Part of a small language model's weights.
Training: a variant of Muon for these matrices, 582M tokens, 8883 steps.
MLP neurons of a small language model. Each row is named by its layer, matrix (up: input weights; down: output weights) and neuron, and shows model dimensions 0-63. Each number is 50 + 10 x the weight over its row's rms, rounded and kept within 0 to 99.
Before each neuron's rows, "fires before" lists the tokens most often just after its 100 highest values on Wikipedia text that the model never trained on. A number after a token or word is its count.

fires before: "\n" 99
L3.up2424:66 53 42 41 41 49 62 54 49 70 47 33 56 53 49 49 42 47 60 54 50 56 29 39 36 70 35 40 47 39 39 35 45 39 65 48 47 52 36 49 52 46 50 47 53 62 46 69 47 45 56 36 37 40 58 47 54 48 40 66 50 30 51 45
L3.down2424:57 50 42 53 53 58 55 52 52 59 56 53 59 34 67 53 46 58 41 49 48 53 49 59 46 60 60 47 49 66 44 49 49 56 54 49 57 41 63 57 48 50 63 49 61 49 49 55 83 63 57 41 51 43 46 59 58 44 22 42 44 60 49 42

fires before: "\n" 28, "-" 27, " and" 5, "The" 4
L3.up207:46 53 36 29 63 53 56 39 55 57 64 48 41 66 53 50 46 57 74 34 31 48 44 77 38 30 38 50 56 46 55 34 56 41 42 52 72 53 49 39 50 49 57 49 39 35 36 52 39 48 53 58 61 49 46 40 41 58 56 56 40 59 62 40
L3.down207:66 57 52 49 48 50 58 64 78 40 41 60 49 55 55 56 57 30 53 50 54 58 25 58 45 54 48 64 41 37 41 62 58 67 63 52 60 35 62 46 60 38 54 43 59 65 57 62 39 59 46 41 36 37 51 46 58 52 40 62 32 61 58 67

fires before: "\n" 87
L3.up279:45 47 40 49 50 47 39 59 52 50 51 58 42 46 42 64 47 53 42 54 53 58 35 51 38 63 32 58 35 27 43 37 32 52 68 53 42 60 53 48 31 35 57 40 54 63 50 52 44 26 45 27 58 33 46 38 48 54 29 50 62 49 47 46
L3.down279:47 35 40 41 56 55 39 50 40 51 50 50 38 45 51 52 37 57 44 44 37 49 48 42 46 37 48 49 52 62 36 60 54 26 49 47 65 33 60 53 40 55 44 48 36 41 43 57 55 49 74 54 52 41 55 63 52 52 48 50 57 62 53 44

fires before: " in" 22, " by" 22, "." 10, " with" 6, " on" 5
L3.up1943:74 49 25 51 47 63 60 65 66 38 32 44 33 50 52 53 52 46 53 59 49 34 48 45 50 56 42 58 42 60 56 33 42 36 45 46 62 55 54 42 53 42 54 43 53 40 50 45 59 65 54 58 38 60 49 53 59 57 61 59 47 58 66 45
L3.down1943:34 35 41 46 38 36 55 40 51 53 56 53 57 54 37 51 52 46 45 50 62 41 48 56 50 62 47 39 54 46 35 44 39 55 39 49 42 56 48 66 52 37 38 61 54 51 43 45 65 47 47 21 60 43 66 47 65 60 56 34 56 40 51 70

fires before: "s" 54
L3.up1758:49 42 35 52 49 50 50 58 38 42 44 55 53 49 54 49 54 54 48 60 41 65 47 38 43 41 62 52 39 40 38 56 54 55 55 47 53 49 38 49 45 49 54 56 54 56 51 56 52 26 48 28 33 56 56 55 48 62 47 53 55 58 48 53
L3.down1758:60 58 38 40 38 51 54 65 39 41 43 64 35 39 46 40 50 49 51 50 59 51 52 47 56 57 43 53 49 46 47 37 39 44 62 36 49 40 45 39 35 59 55 53 50 47 65 48 46 43 54 51 65 38 46 49 36 59 42 55 49 38 38 44

fires before: "-" 18, "===" 15, "==" 12, "•" 9, "\n" 7, " 5:00" 6
L3.up1606:58 62 44 55 45 65 63 46 50 62 42 68 60 43 39 45 39 56 78 58 50 56 60 53 57 67 49 68 57 47 46 54 46 63 58 43 62 52 41 62 70 49 51 42 48 43 50 34 54 49 47 36 48 51 48 46 57 57 49 44 39 43 50 54
L3.down1606:40 53 44 29 48 41 47 50 41 26 46 51 54 54 36 34 56 46 54 35 52 37 46 52 47 51 43 76 59 69 37 73 63 49 49 72 38 58 46 34 59 52 40 52 46 54 44 43 71 59 38 67 45 58 59 39 43 64 37 42 56 46 42 51

fires before: "\n" 85, "|" 6, "-" 5
L3.up1045:60 53 50 40 49 55 68 56 49 38 57 54 42 33 60 44 41 45 67 36 25 54 46 47 38 52 58 45 38 71 51 49 44 57 46 42 45 31 55 47 52 39 42 47 41 38 51 70 47 44 58 35 48 39 62 53 56 48 29 55 67 47 66 53
L3.down1045:61 41 37 52 47 51 59 32 31 55 45 40 38 50 35 66 67 53 47 52 49 32 45 49 55 59 67 45 68 50 42 46 46 32 26 49 40 52 47 45 47 60 41 72 37 37 33 39 58 40 58 57 49 57 63 51 43 44 57 44 55 45 44 60

fires before: "\n" 25, " 0" 14, " GD" 7, " 1" 7, " 2" 5
L3.up1621:45 39 57 45 57 43 34 53 45 53 76 41 36 50 53 51 53 41 54 49 25 45 50 50 69 61 45 48 42 59 44 44 41 39 43 34 48 76 55 46 54 53 48 33 36 54 50 50 58 47 63 65 51 39 46 56 57 47 33 30 55 69 40 34
L3.down1621:44 54 63 50 75 50 45 36 40 61 54 60 42 50 67 50 60 46 40 43 58 63 53 64 41 62 38 56 60 47 67 50 72 48 59 59 45 59 60 43 49 49 51 55 68 75 66 59 38 41 46 57 46 40 38 36 24 43 50 60 63 65 37 55

fires before: " |" 30, "\n" 14, " Label" 14, "," 9, " Format" 8, " Formats" 4
L3.up1351:48 55 50 55 55 53 27 47 52 61 50 49 47 57 49 30 54 50 41 54 41 46 53 80 56 60 41 41 63 29 52 38 52 44 38 61 60 53 60 36 52 48 43 58 46 55 35 75 56 56 56 65 53 49 35 44 55 54 45 72 65 57 37 37
L3.down1351:57 44 48 27 59 50 51 49 36 47 63 59 66 62 42 26 51 41 58 52 59 59 49 62 46 60 46 59 63 42 56 65 46 52 47 33 50 51 53 53 46 49 59 30 49 54 57 67 58 49 52 41 34 67 66 46 78 44 51 56 41 62 46 51

fires before: " 0" 26, " 1" 10, " 5:00" 7, " 2" 5, " Steady" 5
L3.up1219:46 49 34 68 58 51 51 51 54 58 48 63 40 56 72 49 58 54 66 52 41 66 50 53 55 53 64 48 59 42 31 48 36 54 35 60 42 58 51 44 54 39 49 59 51 65 47 60 41 53 54 38 43 58 60 25 44 32 47 57 50 42 53 31
L3.down1219:70 42 36 34 60 47 53 53 55 40 58 43 64 58 26 49 52 63 61 58 54 48 46 45 52 69 51 47 54 45 37 37 62 67 49 29 44 48 53 39 60 46 51 38 45 57 74 41 44 57 57 43 39 39 57 52 48 40 56 43 48 51 41 41

fires before: "\n" 96
L3.up1989:62 66 20 39 55 59 47 47 51 53 51 27 46 56 67 48 69 35 56 41 55 44 34 46 41 39 49 35 34 44 69 37 42 35 46 55 52 60 42 43 52 35 55 69 59 58 45 62 63 56 42 54 52 30 48 57 52 59 52 48 55 46 44 45
L3.down1989:61 43 29 35 47 69 56 48 42 50 62 48 51 55 32 56 67 67 32 49 71 49 45 63 46 38 45 55 36 58 50 59 44 45 55 49 45 61 49 53 55 48 67 34 63 38 42 48 93 66 38 45 47 46 39 47 47 61 52 52 46 45 38 65

fires before: "s" 65
L3.up1737:50 50 35 41 53 73 46 74 47 53 41 46 54 35 46 57 54 40 62 52 51 61 59 38 54 39 46 48 60 55 35 50 43 51 58 53 42 61 47 45 50 40 42 68 45 39 29 64 18 55 53 44 37 42 40 53 44 49 60 34 44 51 58 40
L3.down1737:51 54 38 59 39 51 57 58 51 54 59 29 30 40 50 41 50 50 46 52 60 53 65 46 50 66 36 49 54 51 42 53 68 51 38 57 55 50 62 41 49 51 40 55 48 41 40 49 32 50 44 46 45 40 50 53 41 56 41 48 37 59 45 38

fires before: " |" 37, ":" 16, " and" 5, " album" 4
L3.up1055:41 59 46 51 41 62 66 40 47 52 50 65 54 42 48 46 48 46 52 58 55 49 49 28 66 61 48 56 58 38 50 38 44 43 33 44 36 57 54 53 46 49 49 55 56 58 51 48 40 51 63 39 31 40 58 46 37 50 50 52 55 61 53 34
L3.down1055:49 47 50 62 46 37 46 43 53 67 57 47 39 45 40 68 54 58 49 56 47 53 41 49 58 54 51 56 39 48 52 49 44 37 60 39 46 59 64 48 39 55 49 38 50 82 62 33 45 56 51 51 58 42 48 55 37 55 36 55 57 45 43 37

fires before: "," 18, "s" 17, "\n" 10, ")" 7, "m" 5, "C" 5
L3.up2447:46 45 58 54 52 43 43 54 54 55 68 38 41 54 51 55 39 34 34 41 29 63 67 52 46 50 55 61 46 29 46 74 41 51 29 36 61 43 40 48 57 44 43 60 51 59 39 56 56 46 62 59 38 36 25 56 50 60 54 46 64 41 37 48
L3.down2447:33 52 55 50 55 52 55 41 50 42 28 41 35 46 59 48 39 58 52 48 49 39 35 52 58 43 48 66 41 54 47 45 50 45 56 32 54 55 41 61 50 35 45 46 58 61 27 43 66 49 58 40 45 63 41 33 40 54 48 54 47 60 34 38

fires before: " |" 34, " 0" 7, " 1" 7, " 8" 4
L3.up861:49 45 60 57 56 46 26 67 52 60 68 40 36 55 37 48 47 48 72 45 45 49 42 44 45 48 50 46 48 35 38 51 56 65 30 50 52 57 42 33 52 43 60 51 66 56 54 58 57 47 43 39 68 58 44 32 47 61 35 58 56 62 50 52
L3.down861:60 60 58 50 55 47 61 54 28 45 47 48 50 51 49 52 39 59 65 51 52 41 52 52 65 50 45 55 59 59 58 61 65 43 44 30 58 44 45 68 57 57 56 54 50 60 56 40 59 30 65 37 49 54 67 56 68 60 40 57 29 52 41 31

fires before: "s" 52
L3.up2458:61 43 46 48 58 51 44 65 47 66 49 46 71 47 47 41 50 56 56 60 33 57 42 54 49 51 35 41 68 48 37 59 61 51 64 38 52 63 32 55 57 49 49 37 48 55 50 42 52 61 41 61 47 57 59 53 52 54 42 33 64 53 48 61
L3.down2458:58 45 31 51 59 49 55 62 58 39 48 39 50 50 55 56 38 60 51 59 66 61 43 35 36 50 40 49 42 58 50 55 48 57 48 37 55 65 52 32 37 45 55 62 46 53 54 68 66 56 60 52 55 62 39 59 28 54 68 55 67 62 48 69

fires before: "s" 91, "," 4, "\n" 4
L3.up835:33 52 43 56 39 60 51 60 56 54 43 44 49 40 41 52 44 51 40 55 56 78 34 54 41 29 36 47 41 50 44 47 44 53 55 54 58 52 29 39 51 52 56 53 23 67 47 59 54 47 61 42 36 61 39 51 55 59 35 55 61 57 41 55
L3.down835:64 53 60 27 39 48 64 54 39 45 28 57 30 58 54 66 48 63 66 44 57 58 54 47 49 50 62 60 60 49 38 51 42 48 54 46 67 49 43 46 38 42 56 34 40 59 29 60 37 48 46 66 50 51 63 46 49 52 59 61 65 55 43 55

fires before: " by" 18, " in" 12, " to" 9, "." 9, " on" 7, " as" 7
L3.up2456:60 55 30 57 62 43 62 69 59 43 67 57 45 48 58 38 53 46 44 60 53 49 56 58 57 42 53 63 58 54 53 52 69 12 46 51 63 64 50 31 49 53 59 49 50 62 68 63 59 60 35 55 56 61 50 64 57 49 59 46 36 52 58 46
L3.down2456:27 58 21 38 51 36 62 41 66 47 46 66 38 51 59 43 36 50 50 48 32 19 47 58 46 44 50 61 39 46 49 35 41 61 40 46 48 51 73 44 68 57 41 55 56 59 47 59 61 49 43 40 54 51 40 42 54 60 41 47 53 59 49 65

fires before: " —" 29, " " 19, "\n" 8, " ESPN" 5, " 0.0" 4
L3.up643:60 56 51 59 55 52 41 67 59 67 41 53 46 48 38 41 48 37 37 42 64 42 55 40 49 54 53 46 53 69 52 25 45 59 47 42 43 54 42 54 64 37 48 60 36 56 56 57 47 35 53 47 68 51 58 38 71 65 45 44 52 60 45 43
L3.down643:49 37 43 48 46 57 34 51 61 59 51 59 49 61 29 63 46 26 45 50 61 48 53 52 54 37 71 45 51 39 43 49 38 57 63 46 57 31 57 63 43 35 55 45 42 54 44 46 65 42 47 52 52 57 65 48 65 50 39 32 35 47 49 47

fires before: "\n" 35, " The" 12, " It" 9
L3.up2246:71 56 45 58 55 50 55 47 69 66 50 62 60 48 65 45 41 43 65 45 52 35 43 48 32 45 45 52 55 44 50 43 45 55 50 41 52 45 60 51 67 46 43 58 67 49 48 51 61 46 66 56 52 52 41 46 46 32 45 55 41 49 53 78
L3.down2246:62 50 60 41 42 48 46 52 48 44 32 53 38 62 38 43 40 46 55 50 68 48 35 48 34 55 52 50 21 45 50 77 75 52 56 57 51 51 41 38 45 74 34 60 32 54 43 53 71 74 44 59 39 55 38 38 54 63 56 45 54 43 61 51

fires before: " 0" 24, " 1" 20, " |" 11, " Steady" 4, " 2" 4, "\n" 4
L3.up1393:72 55 51 57 65 63 55 59 58 61 65 44 38 62 54 53 69 45 48 64 48 70 41 50 54 37 40 47 55 54 42 37 51 65 56 44 57 47 37 51 57 41 51 45 44 75 39 49 47 58 72 35 40 38 52 45 53 51 50 44 48 32 36 38
L3.down1393:49 49 64 63 53 65 67 45 44 54 56 56 52 42 44 51 46 49 68 53 49 35 35 56 39 44 64 60 54 65 59 46 44 42 49 60 39 36 45 56 50 37 39 46 44 58 55 42 65 45 39 30 48 48 55 38 64 46 48 64 48 49 36 38

fires before: " by" 18, " in" 14, " to" 9, " with" 6, "." 5, " as" 5
L3.up1392:37 57 28 40 51 47 58 51 64 52 38 44 47 55 64 48 47 39 53 51 48 30 40 55 38 52 50 54 59 41 55 31 62 52 58 40 44 45 53 30 41 50 57 49 55 51 56 70 62 52 34 63 46 66 56 48 58 69 54 60 64 42 53 52
L3.down1392:56 57 51 47 51 48 38 51 40 39 65 48 54 57 34 58 55 47 39 53 53 56 57 46 49 49 59 64 30 70 51 40 50 59 41 58 40 47 48 58 41 37 45 46 55 54 52 51 43 28 35 26 52 36 43 24 59 47 36 48 59 48 33 60

fires before: " |" 58, "," 7, " m" 5
L3.up1487:53 54 59 53 41 44 50 37 45 51 52 41 56 36 54 54 60 56 73 49 49 31 60 47 52 55 32 38 40 44 54 61 51 49 44 33 37 75 36 39 29 74 57 42 50 54 42 59 24 67 49 54 59 30 57 38 49 66 58 50 29 35 63 60
L3.down1487:46 36 53 37 71 48 41 46 39 60 33 60 62 49 41 64 52 56 38 60 37 49 60 61 53 55 38 41 32 45 56 44 72 47 52 61 59 51 41 44 30 34 63 39 53 47 58 61 51 37 77 51 59 46 42 43 51 55 44 49 44 62 36 51

fires before: "|" 25, "s" 22, " |" 12, "\n" 6, "|---|" 5, "t" 4
L3.up1524:52 46 39 31 52 46 65 44 52 52 47 59 51 52 53 54 54 43 57 62 56 36 35 50 42 57 60 61 60 46 48 64 43 64 44 37 51 41 21 53 53 35 54 54 38 54 44 48 32 44 38 59 46 60 34 41 41 49 57 43 42 55 56 42
L3.down1524:63 41 44 43 64 30 46 61 39 57 38 48 40 53 52 54 51 58 68 47 56 41 59 45 65 60 36 59 61 52 68 43 31 40 76 32 64 62 38 70 37 42 42 52 48 56 53 48 37 39 49 41 53 43 66 59 46 57 39 58 50 60 39 32

fires before: "\n" 26, " in" 11, "." 8, " " 7, " to" 6, " January" 5
L3.up2060:49 52 50 31 54 73 50 45 62 61 35 46 40 56 38 44 48 48 63 46 45 35 54 41 48 67 40 26 60 57 49 51 42 52 58 46 34 75 55 43 43 59 71 55 43 50 44 63 57 54 38 43 65 65 74 41 41 67 59 76 37 37 60 44
L3.down2060:30 57 50 34 48 37 33 45 38 52 47 48 59 48 53 42 50 39 51 35 50 45 61 52 50 25 46 59 49 48 56 67 54 68 57 39 64 56 62 43 47 39 61 60 46 42 42 52 34 55 58 48 52 50 59 53 59 77 53 51 49 55 61 33

fires before: "\n" 85
L3.up1273:55 52 47 69 61 49 51 43 69 57 23 66 61 55 59 49 78 62 48 36 36 43 49 60 48 36 46 41 56 38 43 65 41 58 41 44 59 51 47 54 39 47 42 67 50 64 44 54 52 64 36 51 67 41 27 58 52 60 38 61 48 50 60 55
L3.down1273:60 68 56 57 22 46 59 58 42 55 53 51 58 67 29 53 47 48 49 53 60 57 56 62 39 45 31 58 39 51 65 44 52 42 39 60 44 61 59 49 48 57 56 59 33 53 46 47 66 71 63 54 58 44 47 55 44 35 69 46 43 47 44 37

fires before: " |" 61, " of" 4
L3.up635:46 36 34 46 40 58 61 39 60 62 58 62 45 56 53 50 51 50 49 55 38 44 57 55 53 73 56 71 57 46 45 48 59 40 20 46 47 64 49 48 54 41 56 57 43 38 63 45 31 49 84 41 58 65 54 39 42 49 50 61 54 45 45 54
L3.down635:45 57 39 41 53 38 54 53 46 43 44 39 54 36 41 53 31 47 59 53 60 51 46 60 68 48 52 62 53 67 49 31 46 45 37 65 47 34 63 66 41 52 45 50 31 56 57 64 36 44 47 51 55 51 59 46 54 63 54 62 58 33 36 42

fires before: "s" 97
L3.up2389:47 63 52 37 81 69 65 50 52 54 46 41 53 54 34 63 49 33 43 42 48 55 65 46 45 49 45 62 54 46 45 56 56 75 28 54 56 62 57 58 35 65 51 50 35 62 32 63 59 38 63 36 66 47 30 42 48 32 47 30 66 52 43 73
L3.down2389:54 40 33 41 46 44 66 38 64 67 66 52 48 48 47 52 63 54 61 59 47 68 51 42 33 50 36 64 43 35 46 55 56 60 58 37 64 42 54 55 48 46 60 51 37 34 35 48 43 80 44 45 43 41 42 39 52 60 49 44 64 63 50 51

fires before: "\n" 32, " The" 15, " " 5, " In" 4
L3.up476:49 54 49 12 58 46 48 56 62 43 48 54 48 54 46 35 56 46 48 46 50 54 44 44 44 38 64 62 40 46 45 54 44 60 49 42 59 48 45 43 44 24 54 54 47 49 41 51 51 61 45 43 42 37 51 48 49 62 33 55 59 64 46 45
L3.down476:62 39 32 50 48 60 53 48 44 51 46 67 49 47 64 47 38 45 39 44 48 72 62 66 65 54 30 27 26 66 61 50 39 33 60 47 28 33 50 62 53 57 37 64 46 50 43 49 60 32 56 42 57 62 44 47 46 38 41 42 61 50 48 56

fires before: " |" 39, ")" 6, ":" 5, "–19" 5, "e" 4
L3.up137:46 47 57 40 55 51 52 53 47 42 35 65 50 48 47 30 63 46 38 46 62 44 51 47 57 55 44 59 61 49 55 54 46 53 59 46 57 44 51 54 41 39 64 71 37 63 57 50 29 57 61 55 72 54 66 53 47 43 50 57 39 41 53 49
L3.down137:51 60 55 66 46 31 39 59 56 37 47 50 47 57 44 42 52 51 50 51 47 43 59 29 68 52 61 53 54 47 43 52 52 51 58 47 43 61 40 59 41 52 50 58 38 55 79 56 52 45 54 46 70 53 38 63 33 45 66 52 44 56 40 50

fires before: "\n" 91, "-" 4
L3.up2537:67 49 37 43 39 66 59 37 61 52 53 62 55 53 45 42 54 61 32 52 63 58 44 43 46 52 41 43 47 49 32 45 56 57 64 56 62 49 59 46 64 54 45 56 57 39 42 59 48 55 50 29 43 39 51 49 64 72 31 47 61 45 53 48
L3.down2537:47 40 45 39 44 54 69 52 36 52 61 56 38 42 39 67 71 50 50 32 38 49 63 53 56 49 55 54 53 48 41 53 50 35 33 38 51 56 58 41 45 48 33 47 42 53 28 71 66 39 52 38 40 40 40 55 58 71 52 59 48 37 44 28

fires before: " |" 79, "-" 5, ":" 4, " –" 4
L3.up1966:50 50 38 27 44 55 27 24 56 53 60 55 49 65 49 53 45 54 50 46 43 63 31 59 39 58 56 38 52 46 61 54 45 46 41 45 46 56 63 66 54 42 31 50 73 65 44 44 65 59 36 31 62 47 48 56 49 51 55 49 43 62 69 46
L3.down1966:47 54 53 37 40 51 37 56 50 64 39 48 67 62 45 47 39 62 39 45 56 65 43 39 51 64 61 55 49 42 47 46 76 34 58 37 60 42 38 64 52 49 50 34 57 38 51 53 51 42 52 42 43 54 49 65 36 63 45 47 54 59 62 42

fires before: "," 41, "." 14, " of" 5, " in" 4
L3.up289:31 52 65 48 48 50 59 42 53 55 36 56 38 47 48 35 53 52 72 35 43 43 48 37 68 63 31 48 47 61 67 47 48 68 43 49 34 50 49 36 36 54 34 51 33 66 61 54 54 39 51 47 59 53 43 50 30 51 37 47 43 48 45 63
L3.down289:58 48 46 53 48 33 47 58 41 54 39 62 48 45 58 39 54 50 51 59 54 62 57 46 37 44 36 50 50 57 56 65 58 48 48 31 54 49 36 56 44 47 43 58 26 56 40 54 51 38 40 32 50 51 57 44 46 43 55 37 53 52 48 53

fires before: "s" 45, "t" 8, " " 7, " 0" 5, "re" 4
L3.up328:64 56 45 42 58 49 48 43 42 58 43 53 47 43 40 54 62 28 40 57 34 43 63 48 43 58 51 45 57 62 39 67 58 62 70 63 55 55 44 53 35 57 53 55 40 41 49 77 47 39 47 31 59 71 57 52 45 46 55 55 55 47 36 49
L3.down328:52 53 28 30 52 52 47 40 62 49 46 45 38 47 58 47 46 71 53 43 75 61 64 40 66 52 54 70 42 47 44 54 55 47 52 49 36 40 52 58 47 58 54 52 58 54 34 57 48 60 55 52 31 38 61 22 66 54 52 55 57 61 49 53

fires before: "\n" 44, " The" 8, " He" 4
L3.up249:41 49 36 46 39 70 49 64 47 53 38 58 55 46 59 63 52 48 41 50 43 75 46 48 27 48 49 52 60 36 37 51 52 44 54 49 52 49 55 57 49 46 75 46 38 73 44 53 48 58 41 47 56 37 46 28 50 55 49 64 44 35 61 44
L3.down249:34 30 32 54 42 41 47 47 45 51 60 59 27 44 55 55 34 63 40 51 42 56 58 55 42 43 37 46 49 51 49 71 60 61 55 55 42 59 56 47 63 45 54 65 59 59 46 42 76 48 56 49 53 49 46 53 54 42 32 64 54 48 47 69

fires before: " |" 45, " " 7, " m" 5, "\n" 5, " +" 4
L3.up221:48 65 47 56 52 34 57 48 48 56 57 54 54 51 38 51 60 52 48 57 42 38 75 56 44 57 37 49 46 43 52 61 66 39 28 42 41 85 49 41 38 51 53 57 50 72 44 49 52 57 54 44 43 42 36 40 41 54 58 44 47 34 53 40
L3.down221:38 45 52 41 62 27 40 44 37 47 35 59 44 57 57 43 37 55 50 52 57 45 53 45 61 63 40 52 40 69 54 44 76 46 39 40 50 53 39 64 37 41 54 45 51 67 63 59 58 41 61 62 62 38 42 32 47 71 67 34 43 69 41 50

fires before: " |" 48, " GF" 6, " –" 5, " GA" 4
L3.up912:40 48 54 31 34 55 38 35 49 52 21 73 40 45 33 54 57 60 45 50 59 47 56 50 53 79 64 48 45 53 57 65 68 58 48 52 60 68 66 54 70 58 48 31 50 63 58 36 56 44 71 52 55 41 56 52 58 57 49 52 55 35 42 45
L3.down912:54 41 60 44 69 53 42 29 45 46 56 70 51 50 40 43 56 60 54 39 55 76 68 46 49 52 49 20 60 68 43 51 57 63 54 45 47 47 57 58 37 56 52 31 53 53 61 52 51 59 45 35 47 57 36 49 55 50 66 53 53 41 42 58

fires before: " |" 53, " /" 11, " Team" 7
L3.up528:51 44 42 72 47 40 79 44 55 48 34 68 45 70 52 41 63 45 31 57 51 42 60 24 58 65 53 43 66 46 44 60 51 72 50 29 53 58 51 47 60 53 44 64 51 53 32 46 50 47 78 41 54 52 60 45 43 49 49 52 58 54 59 49
L3.down528:56 51 67 48 66 53 43 40 57 45 36 49 48 57 53 56 57 40 48 65 64 49 59 57 59 55 37 50 56 58 53 37 34 60 43 60 58 43 70 64 45 63 65 59 42 41 62 44 55 67 65 56 56 39 57 44 35 49 32 58 73 52 28 46

fires before: "\n" 26, " 1" 11, " 0" 9, " 3" 4, " 2" 4, " " 4
L3.up2312:57 53 59 45 30 51 48 64 89 46 28 41 46 53 48 50 59 41 31 30 39 59 38 59 59 41 68 62 51 46 51 54 52 60 57 42 40 53 36 56 40 47 46 42 48 48 40 43 50 47 47 29 54 44 50 21 39 44 53 50 61 46 49 38
L3.down2312:34 43 49 51 39 47 54 53 53 56 56 43 59 66 50 52 43 68 55 59 61 46 48 48 27 47 61 46 47 49 49 53 36 67 53 60 46 45 29 63 56 45 43 60 51 47 49 59 73 46 63 55 46 45 52 66 61 43 59 42 73 48 57 30

fires before: "\n" 39, " of" 11, " |" 6, ":" 5
L3.up1474:41 54 54 45 56 67 48 48 58 26 43 59 57 34 51 61 56 43 29 42 55 31 54 41 56 61 46 41 50 54 50 36 62 54 57 22 49 41 52 57 54 48 53 50 40 38 45 58 42 35 53 62 63 59 46 31 58 39 48 53 52 55 54 40
L3.down1474:63 49 37 26 61 48 46 63 69 46 53 69 61 49 34 46 51 39 34 51 52 40 36 37 39 61 31 49 58 46 41 42 59 39 64 29 44 48 52 35 52 60 75 36 42 38 45 38 69 49 64 61 63 71 57 41 60 41 32 62 43 47 57 51

fires before: "\n" 44, " " 13, " ±%" 6, " 1" 4
L3.up682:62 62 58 38 37 47 50 58 58 49 66 55 43 40 49 44 40 62 51 52 40 53 54 41 60 67 60 39 57 37 51 54 42 60 60 33 47 72 46 55 31 44 50 60 47 33 46 51 26 51 35 50 54 61 44 60 44 68 39 44 42 33 60 36
L3.down682:62 42 36 33 52 38 45 53 46 34 67 47 41 41 55 38 57 38 36 33 45 51 45 50 40 39 56 60 38 62 41 46 53 62 39 41 67 72 47 51 50 43 64 56 68 53 71 55 48 30 36 54 42 64 49 59 58 54 55 48 37 56 34 44

fires before: "\n" 32, "-" 21, "|" 8
L3.up285:65 46 36 46 60 47 56 50 70 50 65 40 39 54 55 54 53 52 35 50 45 37 59 37 43 37 42 37 52 50 37 45 46 38 41 68 66 38 64 35 37 49 50 48 52 53 45 51 46 47 57 33 43 42 53 49 52 64 44 58 62 46 47 47
L3.down285:70 50 38 43 48 60 37 45 55 35 45 45 40 40 44 59 53 56 44 61 54 27 56 40 54 25 43 47 66 55 55 64 52 57 57 57 57 33 55 37 46 58 52 56 46 49 46 41 48 37 54 46 49 66 67 59 43 41 58 42 52 59 56 47

fires before: "s" 57, "ll" 7, "m" 5, "re" 4
L3.up334:46 43 56 45 53 58 50 53 47 46 46 48 31 62 37 69 50 47 50 51 40 48 54 53 52 39 38 54 63 40 42 41 41 53 63 45 51 48 45 58 60 38 60 47 40 51 54 53 49 44 43 64 50 55 43 50 50 52 46 64 66 52 46 42
L3.down334:54 40 59 37 53 62 36 43 43 68 52 53 35 48 99 76 48 48 45 37 61 44 53 40 58 41 47 63 57 37 56 46 63 54 37 58 55 56 40 58 54 44 59 42 35 51 43 49 57 55 51 41 30 49 54 53 40 62 54 50 63 48 50 57

fires before: "\n" 55
L3.up497:63 54 31 56 57 68 49 32 65 61 53 50 51 51 52 55 60 53 32 32 59 53 57 50 55 39 50 65 36 36 69 34 47 37 32 53 42 66 57 49 33 59 76 59 42 48 27 54 45 46 43 52 51 53 42 47 47 53 57 43 27 50 33 48
L3.down497:53 37 42 49 52 50 44 36 44 52 35 45 46 52 66 52 63 74 38 53 54 32 54 58 53 37 58 57 46 48 51 69 39 58 42 48 66 63 59 61 55 45 52 55 52 60 53 61 71 61 45 28 52 41 58 43 55 54 72 48 45 53 51 48

fires before: " |" 25, " 1" 11, " 2" 7, " 0" 6, "\n" 5, " 10" 4
L3.up1467:55 37 65 35 67 57 50 64 52 58 39 33 56 51 68 57 62 40 53 32 50 57 61 64 51 56 44 55 46 62 53 36 49 40 52 60 38 52 53 47 43 52 68 45 46 33 60 56 42 56 58 35 45 47 54 38 51 47 67 59 50 57 58 54
L3.down1467:43 77 77 40 57 53 32 61 54 58 54 49 61 37 41 47 59 47 66 52 47 65 47 38 39 58 55 59 42 55 54 45 55 55 48 46 54 42 39 51 43 45 52 73 49 41 48 60 32 58 59 45 56 50 46 40 53 53 50 41 57 39 41 46